From a checkpoint of a small transformer trained on Wikipedia: capped logits.
MLP neurons of a small language model. Each row is named by its layer, matrix (gate and up: input weights) and neuron, and shows model dimensions 128-255. Each number is 500 + 50 x the weight over its row's rms, rounded and kept within 0 to 999. Numbers have three digits each. A neuron's up and down rows have the sign that makes its largest values positive.
A block is one neuron, or neurons of one layer that tend to fire together. Before each block is what it responds to, as a language model described it from the Wikipedia text at the highest values.

Description: Section heading ends. Closing == or === marks ending wiki section headings (Career, Early life), plus the period ending a paragraph just before a line break.
L2.gate19:533438438572521527486487519498513439534544435445503464437532519500430456507534578426440570517501536518506461500465462541462454418522506429517497564459407427480469538498462534401486546441400464436493611478492462523531504480568526552539488477446435512518446420508534489452371445444527474508495540449555506405456551435445497491483467464519553520476528477533477632489546363505510538476548
L2.up19:566480427614496534540516514466650568419495435443436496451554491514536496559566408554494489554475494516481476482507553473399533452499426477453618486514487522550526507506543529473575464520530503521462590474609448442604431478527502452497584541452505536450466517431526428510486532527480527558542500534519566475530557535418465564491434520663511459495486594516443542499487534479477510512547
L2.gate95:471568465569474511492511557483406533466485515510436551516532500483455513547492505466477442493625556524437549495498483643436447520469522484532470556455558499448570493476539485474495518468488518496586467427504478460472540589471508461481506497510425552410520406557542605436467473512484519476484547554434552375459435500495466509400502563559478506604479538466517529465505505477552507488442
L2.up95:566660484447466450510522574527475530625503549609463536482536587638490521423415455561492503521515576498459479537645512534557456503403470441498559431507479497499552537429494421472487506563455516542451519496602501504497417477462562423462561432503443453483541556534536506557559461492575525557453508466484528527573474536443530440515484458456443598438540504489482561501468502443455409517514
L2.gate140:575503335582448558496567470515512403525550457524515528585553486469463516550482512524537627465522538421560385491500426384460417555594481558555569452436476438528463498569544533511444479536537519513584547471538475522520520469521566552456539570507436435453543516442521576496465477521512429630551421565544505478498443502551548432497546559538533577556508558503512445409576445394436491471465
L2.up140:528492491472466537524473444446444479531486504487562562513495511532463470495466555417483552474487575534427398506466492546524393547507433570487478557361503489520472467510525566520506527613456528600536497425456508466540455537430420548436594520482443411549560567438525474516545432508539480520526490514478516584467605555536595458532565506464515472489555509517577467571541435518487517543535
L2.gate148:564510444526569609538594583528342455497459493468617482539495537487481539580530528547442522507525500461396508466569451540503470494441511472421473447511511517428507484497508453506547486482567519550516571502574456580636447568431599481437581521466459441401517434445455488568551460555491545495422503539498506555540538522445455428515459498492485465536475463566538608513494518594589483562492
L2.up148:479533443512538509463456492529527508528462470559482506529447583545446482507541585570525528517438518533564456533542476524491550472407484494478362460444551523488499385577521482515490444589548505469578480558503515509449481539522667554516562486510514470526534456502481473510533535527393517486543607535547503530526498393436531486474476539486544504457469489526447539466447544549541513542444
L2.gate185:465524463512407482434500452490486581376552443558576499523595547600507426457515507453418559501468500453443557500505535488465558429519510467474519387502476468518478476541512473435550570504420486513485412414476441602503518445502536492533478538423492502507446490561537473505467560496573499438498508466463545444506535501473400494511403519420508562550489504580461480482441500421481502492355
L2.up185:466407480643563473536507459531527490601543515481505400508502440518537547479437533494470520499488492482404580489516335512447495546453501539626532471560496500443477520546450494491485562547444588520526513472472429518506474489441477495444444497490465498544436514474544557454452574453472560477490579295516613480499563588457468471451532461563449528480500510449426475481523474552418520603484
L2.gate189:453553590505577487485546562537548549492477490529476502508433468483510520554468514483584599559504433529540400517478484558555453474462498514511505508466589524505421456478450464468493463540456521517491472573538487477415514418573575456488492484502491441478607535492580462553482514483503467417564529437427518554494413384518525420521455510488533413470539412543514474604537451483504459532524
L2.up189:532491554504456439454500482569499627576453555542459513411514524556390430471527459549501584490484465544577437457556521541443504551526443532424542579448461499513433475495429518435632524571559515571522459535472455558519566472492438519458490532478531542487485495530565609463533531486466452489532496551454469485468461515603534463562475638510530508468550471448492552552388481467425516481506
L2.gate252:553480449511491411511526485565542553510529514636480462566584563411497462465551521419542520492524486480574447488543497491489472509511477610495533485555462431496499456520523456519479456512478439559566412464548477515534570492614645503423558535535511545522491470550534507484496621568540454522466531485455579486567417492492507450537511495429615584424462595498483550389470468561542632458462
L2.up252:515548455536508409477549476553449544561523532485536454496565503453462378461546448407450507432481483484515442500565481539454552467503427547424526467521498385425485506562569497452532499459449477531551457566488493474497643490515637532454615518513454487489417440554475471581525482478567487520455519539545448478576407549450525357468522536458479492475527511556524386462543503608605515542468
L2.gate279:522567479491496461529503510544425427454474521598581458538563522483504555545585523445527467476432537545495466484495516502528459488567465467533421516471573510488561484518425546489545469519547418510488543501537448518541521462513610492434502472532473600517505481518403518464526504518503509526572487412505642438515517470510533485521530483456543474447512516521461619412563443484583416450332
L2.up279:527524604491581480519464497616415451451523563548532499530414438485551539500485501502570525474485479446464440473409498511415525440448455592456565526552580483522540497530518522532535469565585448457507497430460517610514468605502549492370459559496480464529511417498487542461554420455545476484536548529510459496520523550467515505495501431498551497469518468451556600418456469477540494442435

Description: Passive participle endings. Word-final pieces completing past participles in passive clauses before by/in/on, like releas-ed, buil-t, know-n; also paragraph breaks before section headings.
L3.gate23:428441516450464620428547549538480502563379544480512476549501562472429500492474390541520433514561436473451467540484446550405529581499573441490496431633499529473545480512459425483488548496507526523523408507556541522467539511569551451551557627544443524461489437463470408571482422513533589567529441552577460475474511452414400481530518474486469493442518433525432510511541528518545441455419
L3.up23:477506482527430457458509494537497505511459521555417536526495529518409503472458425572532480471501497501311467536592465512412461636506533492521563517562446476445533565653511480453463519521497464483525530573512477480490551530415565519510520592492394545538499489549509432549500528569495562640597538562517477464506533468509413464507531497485490546481460459510410596547492467565515471452491
L3.gate70:438499458494467571504578601543521530593399465534544461490550565534506476431488553507458513502452442474489575514606439480533422475487561498472493495513438560621477469527485479585433547466466493547538499540533510493509559456523541434532490506415554568471518401500514483461474501529467554521469516569553481504413488567508421435429480512494560532451506537558487488471419517472568438445507
L3.up70:520511484490479488534558593467410494567473515501661485501415538565612656461476521486472508539514513582509543536492549489420456429528445542584452492517574614511527520541532522470493534424438434504503603499474518460549538549617551496415437448432501504469516417468476474447494482525490592560528617559466434497502424589455454433505493497460568509522408510505473467435471484504508495452545
L3.gate100:532618525470519612538518522459550416460474498531528451503523462593550600545371467534503524471524493591499603618452473503534509518532498522566508540470332464503482572483457486549446504506542489486461524472500578489499425537390530477467571552489505503469497454468504507541573531564473498471525528460582505463512461517417438492509481478485433511481490467525464528478524465387531484537507
L3.up100:538548520506464518462579421476509343468483468487531491513551467502598550491481456475447423556498451535410523550551462542528406532399531499532543619562525433430541454520439575495385520480534599426523519467517509477491545489488511521565484464486485474443489447445541518580555544515460545559467500492433413507516439502418471516601508469514486536503502438508473568509474517461500539583508
L3.gate212:479531535562531527572500495495471523490433463511504460508473445490467534396546505483580576508471553497469521450494437489486454423598428523557533458499469468459568532555494455474547445464520548603370563562544520477542486511596617533561476634430462504591491467512525479597547482495515472490469566587530413496416499519457499506542525499506446511487477531521485509487592545471444475465501
L3.up212:521560521491496581439540610555506530477552500529495499543481583485453504543571489476526504535553382531462542560536430615593539527405498486502454516386496471481559531458437465414546504485409562520393529502566507554570406511469601497551505528499498555521561449510512444478495503439518638498470489525482492535546547469477448480490536488455472466500548508579408591471590473491477487495459

Description: Wikipedia section-heading openings. Fires on the double line break, the == or === markers, and the space right after them where a new section heading begins, e.g. "== Reception", "=== Shutter"; weakly on some mid-word pieces.
L2.gate6:581443477454511605473458538538516431544515529466434535562411650435623579507449469482381554445441488535528553535486529518431596485497430484416528518532489561529451461611578616439431494539484376461458476413533482530544494474540620431484481366571499552382491510420507497445522458504439433603513483517528474482521499436520476475419547501499474470538468508543537478578509489486450525472558
L2.up6:480519438587407385505424441501542537460486566490411543431458481512550393567451398522500468435551516475509518573520493579535512418452526470506505536458469434479389448587468526434439392436451463493476441496452450519594507483540534478497436446486479522423550538485518438540504527482438574516518467516487519556576497553559495512521598448539511460520509433459515498542533538525452388534505
L2.gate68:452582461486472440470473462578524502590453509571511528406501531500440469352528500467497571584463477535518485537483535449486518607459519461555451454506513571549417483481616454460401497574463423383575429488502493484546425536536506528480461400476486473451402497552514465529507526491555481558545463508493571541439495427474409399438538489505455527475527468481555573507484472499535465525591
L2.up68:510488482437433432500547438551455524559482519516587424390538550485474458463560463522481536485481514505502522496467501512470515433465594483479478467545535558591398471441564443452481574498506515387572431466577452496471458505507496512421502492448468409489503421442473477513583537469525515499606566432531606462522467547551419564462541495536503593494487540466411525461520478508530482508487
L2.gate114:505470586474536556597534512536474485487470420466532545414421577524529510517498573441523568546532539515449447483577489490445571423504518498484555469496484471512533424540400404515523485445451522443539513489486437475540540559577419502484388557405500547546475601491472499443528504522566524517555506545565509572516584472451573510443516427523546526591471500530504517470513534497537483491479
L2.up114:492454564513501531529495491519472536395492443503541548456459460579546535511508534397549478524468506470418426476490463468440500511536400549512496470553474530525492592562451471505446468523490509423609479586571433456526581524529423521439492567435498407547524600521461454537559534542543504691483555517597497510411513554488508628453466488410569533393490534434531465450513487540535500570549
L2.gate133:473442507469471482510486491528495531496561470495431465416474573494493525458548427423508491503568418470437513469541547537469508500486541396385586562512473537552555463471457551578349498585470476503469474514456476471547533525481438458506456524401520430557479478464490509526432438468458485552467500497530432547511426492452442477505481466457447458419498477404448447545495519475449434352426
L2.up133:408527433494434542462515489426491537406477438565537464446464469536549568438441534516499525475516553453584594466426475460413501454447608427482447526517552586457558439583500429523539621621531480478526461536570444550471493552449621503534473717545498467452500467521494472523481535545489413495544636487562522511451502510545505490558506501514510497499516519540529435485402449544537458504559
L2.gate220:488423466532375479466625473467483555548491487487485493564614511432429418425602559502510467568466555512569510545577519426465542509618557459553481480441500526506550473540632486482448486504571469502423506471460392448490500539379493549509402458427562574578485435440552461550506438514507484496557452531486519508510484476580487468499475586483507495403461474508468453508479528445550489502452
L2.up220:433435495455440530449486506496481535508504501546524536517472448498451488507592549561474489520525548558419495519488498428443499465436474510486473389502507536411576464481536560541501477635532626406559475475499508510532295591486561527457447514485539480469514410433395595570464481536506522557470468563447459566513538484481459589532480498520478571485467557480412508495465474475453475561494
L2.gate221:458450502473475570496528469513556422484454450439480598487400450492481587479499508511531473543526496533563549506487564561420433582473416435477432480492539490444432452450549499498474537517545412551612507538557435498530487473439535450487435573509482499415457481491473464590583532456453470564502537596606470471546565523462479491534522505579526417456487505532558542526498582546514531652480
L2.up221:462514508509499514509490518456482465450495496577525447486430573485601497447522548427565592547695485524483544508517496521472549539456645488578614508567479460493511479535434521526468477486447553579587606451516538434479487457560573451458478512504464462595480434495501424428570618569428500546526540592481543473479464510532487600478543496622462547532451553525510539527541473506449438580471
L2.gate256:461516509557467519536503558461490473401498569448586473570516585498536531529432531529528482470456487464462465537462567433534528454517551464462580522434464508504515534486480455522567468561502432488471510595498366542532567578521561454580464549515507490530447489466476422536544475565514484517563526553556491447417531427433541468481397466509414466488557442540489421381548485519501496554537
L2.up256:520516517511486533516496556413480490383472559451565484507508524514601540497477525534523487495460494453395462575474515470446508461504590462466617537486481507504529551528461482512573517531508423430497450657493458497515570559523474502553524501543462512492511519504462476584513489565537496587549529552525554419509522412459495435476452455462415487427528441478461441427539507462482482554554
L2.gate257:610407550489382604512575480552514500577454425470428487539502484557463534483561499569532561508443454425439492545511532559503454467538453413450362518438525491548432564604470450382554513604586499524560459473498525523412472413473489509535449532476504543549564594533441523469402473500592483513537587548503511519525465517503399480488441531376486448561503496590477519538449548478507542463477
L2.up257:525473449583523556488533490519507502513490407548553520531467574519541544500491523454547486429475497437449484502451484607553570411507457493512456479513564530487421510534570508456390369477502428574532489513574528566421504438571541571593471556529462424476542552529476531513483530563519540557445507535540566423607496426573461479534461596431418409459554566554491543479451542490490502504412

Description: Section and sentence boundaries. Blank-line breaks after a finished paragraph, especially before == headings, plus sentence-ending periods and heading = marks after lists or tables.
L4.gate0:526496513482471580457414604495470505504511501477461502480468547643496436556503559487516597481509489425465493516481426474547528501488570445503546687551504532477467509572513480536456463503554517492421520642478499435531557549407560494534502529502514531551498426513409427473430453558498545525518588553554467460482511474510566358575457499418426539438541548546425526496523424462555479474528
L4.up0:447464450545446594493465470484466524502453566491494511440435543537546446467446476535610439474428525442425458458515482489454403557491588407477445534470420505468433529555460475579533443458519540521562401490538502483570511496458504542499453587350545495524386617450501522455542453548489528509518494577561498541485503493496472484511499560379508515424555495463478440552539513522481496556567
L4.gate265:494572592574445517468505535445557519479460576573455485497453487526451483491509520567598506525447475448527519544571387420533444511511511478624531569340428511546561436565482488484479568538486494463552514564538456497540328506455583501530516560489494470471469492513507589539412516526528451469500538514552541436500541587438471493527494578497490577491537472422546454456506493485513503456509
L4.up265:544523558522445587498580576454455428416506535577567494539415590555495448521464524536520536484416463429463368497581530516562519500453478480533473557487551511505496503457491503494471552531577483483561539540508550537432462566505475469458391494471535425513475523503449612477439485487558527528541530536503589451507566530462447482552493531439487488502510513404421480402573445478561402469495

Description: Mid-word fragments, list conjunctions. Word pieces inside a split word, especially "it" in webs-it-e, Br-it-ain and national-it-y, plus "and" or "&" joining list items and names.
L2.gate93:540524451556525524482536491606528518545508453530526611455557516450535535454520503517548534496513530406508509572502566531557457480450530548527423452430499483476440545544471488514440630435466483535461419478566494533491439552435563493528510567568479500523445497587551490456531542498467453516584571488519493493479532437450505511511601544514432504469462467467555496410493472542559408519386
L2.up93:447539566531460496525533534510593562517573505392505466544504659522531616533408485395491522398499468491455543404474506531489430464448570455445432447509490450413538553433496540458451491579523485469507516415494479471480507456499480504456486496412563519476486505496495458521485611492493560556511535527455571544536510459520512510521479491578500449584454422477443543435533531468515527509506
L2.gate174:509529512549452531431453472540486470458406440564458552508525484525473500429417399501498478384459530458487544503471502428530400458514545530562511520476501595438483487531483495558479533506452446442583442535569457445504473450382471567526515526460470430468464435565539502440438537453455552518497471585470529441525590494478469596449493544501430597542449505417552488543481477476447499546499
L2.up174:562518524476538549390488515445473512422420470544492546466520561463484413446476392488504593487463488471455527460563552460502462517613537565437518438520509519483565340460425477516493508445571515515556445479516431489475471451505442594452504507531526480506502498541557513547501487522464557503583497541532481395470498394497443454550501550523533476476520529539517430533495435500435540587510
L2.gate191:642511590437451478488543513532502534458446470662638575439578505507522484594480557552498510415493583446478493520442486580541523520376479530445524563442527519483495480562494456551481515488519507525553557500405476503518405460557542439491490522515451572483550482494451543482521460516497451562481502599571550451489525442490508527447476502519519516382524425449449430496511539568454547508395
L2.up191:527467491457416464461489505572566529504393413533459477479509475533406502553503517513485563492495472450555519518526542510529422442502548548494544458505560525417571579444513514569465445508556576546453507456472499625637437482504540551476481541586508510564571508578390547547520467550522491567503495572541469482467529545503506574468502560561518427446583540440514549566472560521458527559446
L2.gate228:555494489536549438477378530496577535459590477561543425429492580559446423550464534557532544433542528418572524503480439495504452441575419439508588443488552448474538491443435494561481497527488479464482524439501518509572439501496522628556483557549358532538482420658392550468558551514494533484472551459513508441568506429465485414438468536503502537529429538574509554545596494565560563425482
L2.up228:514512499494482483421535476564631518558561558425497514505415548433475486478413426553455480508479539449503555513451482520524456517515465420542540449573529448409615486506394473470522464407434434431446494454556452530480431539591495425531451513487521506501449530557501506474482499487427483507472557634505560506578472485528630448538554456486614468494512477488489524581497494457503530522497
L2.gate234:502483499415446489534510559654535531501580532581582467543528497469480462460513425522452423478523466527519464500513558515525560476432507559529544505480545395431539484548658519574480428426526520507514552477497480499518463404428456541516485442433465505561498535515536540469505509509501459560506523558464567556607473603550470428567544497487431498512576464418487458590468545467420464404530
L2.up234:507486478484553470458484520495532445523465421513494495508549504448499455485480574488398454490494508497530521512520483501603537510542359510553456505472591370448568489663553543509517489476420543506563547507510542525534536596475433492513466473479404623513521559503379580477533517522505466532475480483522539439508472424468480512472477573481504492389534401465454566522517600537526549533557
L2.gate267:478449418493520494428419568468534535502567644566488540514518495531576508616531516577511439499581529414533504484500475494390509367467513461513440486501489464497505408602556470497477549440485474416509536472455434560527494554556509519507399480450518536487496374521503552493504560466507442499579531547549517559497493607538473481559522511499590531573573495519490561508499526471493490396550
L2.up267:492412546490568466482518491573453575391468529476497482471518517504464503612437551551486526475524563510510539519513497534410533525441544523499453468441529455525502482574457484580517485461468494520455434449578485417387442565464508493523498487483584550671437482617415476428439537578575478450498435498457664474512443473481510521489515610518475500442519527539509467555423508469552518442514
L2.gate275:601380511542404462529444562490465529508462531515488548455443478484447556535495507409427452528491612478551516544551498561475482460472403394523561556522520495480539554416417537502407617471472516489501493473497508472520418472490455582371439520528401522539492503499480489490451503449499457539486509465535551526558482503473481468547520516489485491522421482469509612499564525520533414561517
L2.up275:489517499502489577435444438654533554496496497459478477541524425539552413514425514620540465488497484592398407618473381528479526494481486405545468459493480461541468584498555469476510456503497533562488441542485576488508509484492578415513543467463506499489541476530480543528416502597468540561531426529499598462598586505454499543447546566498517546506517487514540555431530479591497544493541
L2.gate318:545468466524441567497496523471429485476408421540486470507513482525440520496397517459439460428411502500521473601553490526489488506418501474588550503575527473562503498519492540495478499550527578491505537517469445544515356512434482533509495475469417490471553519453465534495430551478483531498603488585445558553578454445565512429449464429502529476443503477476475625494462477369486502523553
L2.up318:564517588455470414526537493583560540462385479512507518431509495504411488488390452482454415482493552480429450526589479506545515504456519514574464481535504465489483551470453540415445507615494444555479515500488548642511494495493568478533547495543480489493590480463562550439470604387488480474518482619464533453553449461499494466511486507464442545386431499452477541519494453431575497448466

Description: Mid-word piece of "write". The "it" piece inside forms of write (writing, songwriter, written), and weaker cases on relative "that"/"which" and mid-word fragments like However.
L3.gate24:533408550509574500499434558546486518521536494464525512463499503489476525525564430467417484439520474516462414464500496487517453467484560485514538595547551529458510441593565521533526528401560514458393466546531548511518546484477463551476458456515479525521497538493401429511558553476590454439480518509539520506467507449514407506493551612315466474551391589568512393545560486528577361581590
L3.up24:541505539441513469417481644503523532512560485534513476494475494404528485514534540478432611481536459573520435505496474490320500464505482558479561575546603593480546468534457482578507477505556548482519515476538484521586459543539480523523465423463482408496522466491491524493531496459458500429513490514369494483451549454497455474524528520414490493580517468417493488547548529558468428527517
L3.gate127:499431477508463483469477428546490585549487530472408494518504470545548451519487406571512514425427511481415552518515510434485491445532458478588520538521543449489455520482538495440503532481396488495519429460443514466567526555606504571604487529477566510475518610418513477417396470495494486453571545435418472477569434458539439472543593472474522544479544492563470467537489488542437488443458
L3.up127:453419485519542443437509522515492553584457541546460493543469426558582520455454385536547477460550553422370541579482566456444522476537418528534493401468512515495507500564512524416542521608530561485535471555580551462468385476546465445564444539456573461509443515482522380512542512428464464543492456419394600526459484489501502473542515390498526504448502528476543498560509535454399445452462
L3.gate222:561442582472483488490469453511579522480432519485570530558418522529420572470449431530419449428546487492521473504436519420495436496518531522472532470428463532513469550486503517458495530592450507483446458504559458508637503469499491572498474422419506422520534471512484381523515482560430457455465502510402569472435440573440483541421507408528519484507475488421481465452517539506478543483497
L3.up222:513552509394516515536447463417531589531533465475514529405518494556459473527593411503441502424517507568513466479545496467470469448459535478485506513473447538498511479519577515414507517508434566540488527450587476452540540571503420538449483490475514530531391487495441448397509492442445418598492448530397547404530506485515525413549543451541545509647535616512539449540531500484528523453532
L3.gate291:487446463586525480550556499577546563509518392469502462547497581522540502507596506399473403550558472440496494429453452479478517512580516480455460497454516422503474383515422569500452615533390490458486480432532454467450512589542508612498466474424491507526508521549517480439516475472486478465419483525512571511446481433553594508505478475543538534504517444410558444517593471479532451570502
L3.up291:396522594457519503511451554518548482402361530481420495482546573453562549587431459574518406591441568437569522485544533543445474579500580485473482528459485556488457570487539494432546513459451501540492396528494517492583455616436521538503548556502464442475433492520490597510615513503519511487501475554495523531512450480461479533527564539460464471496534591469558493512461483470494499527402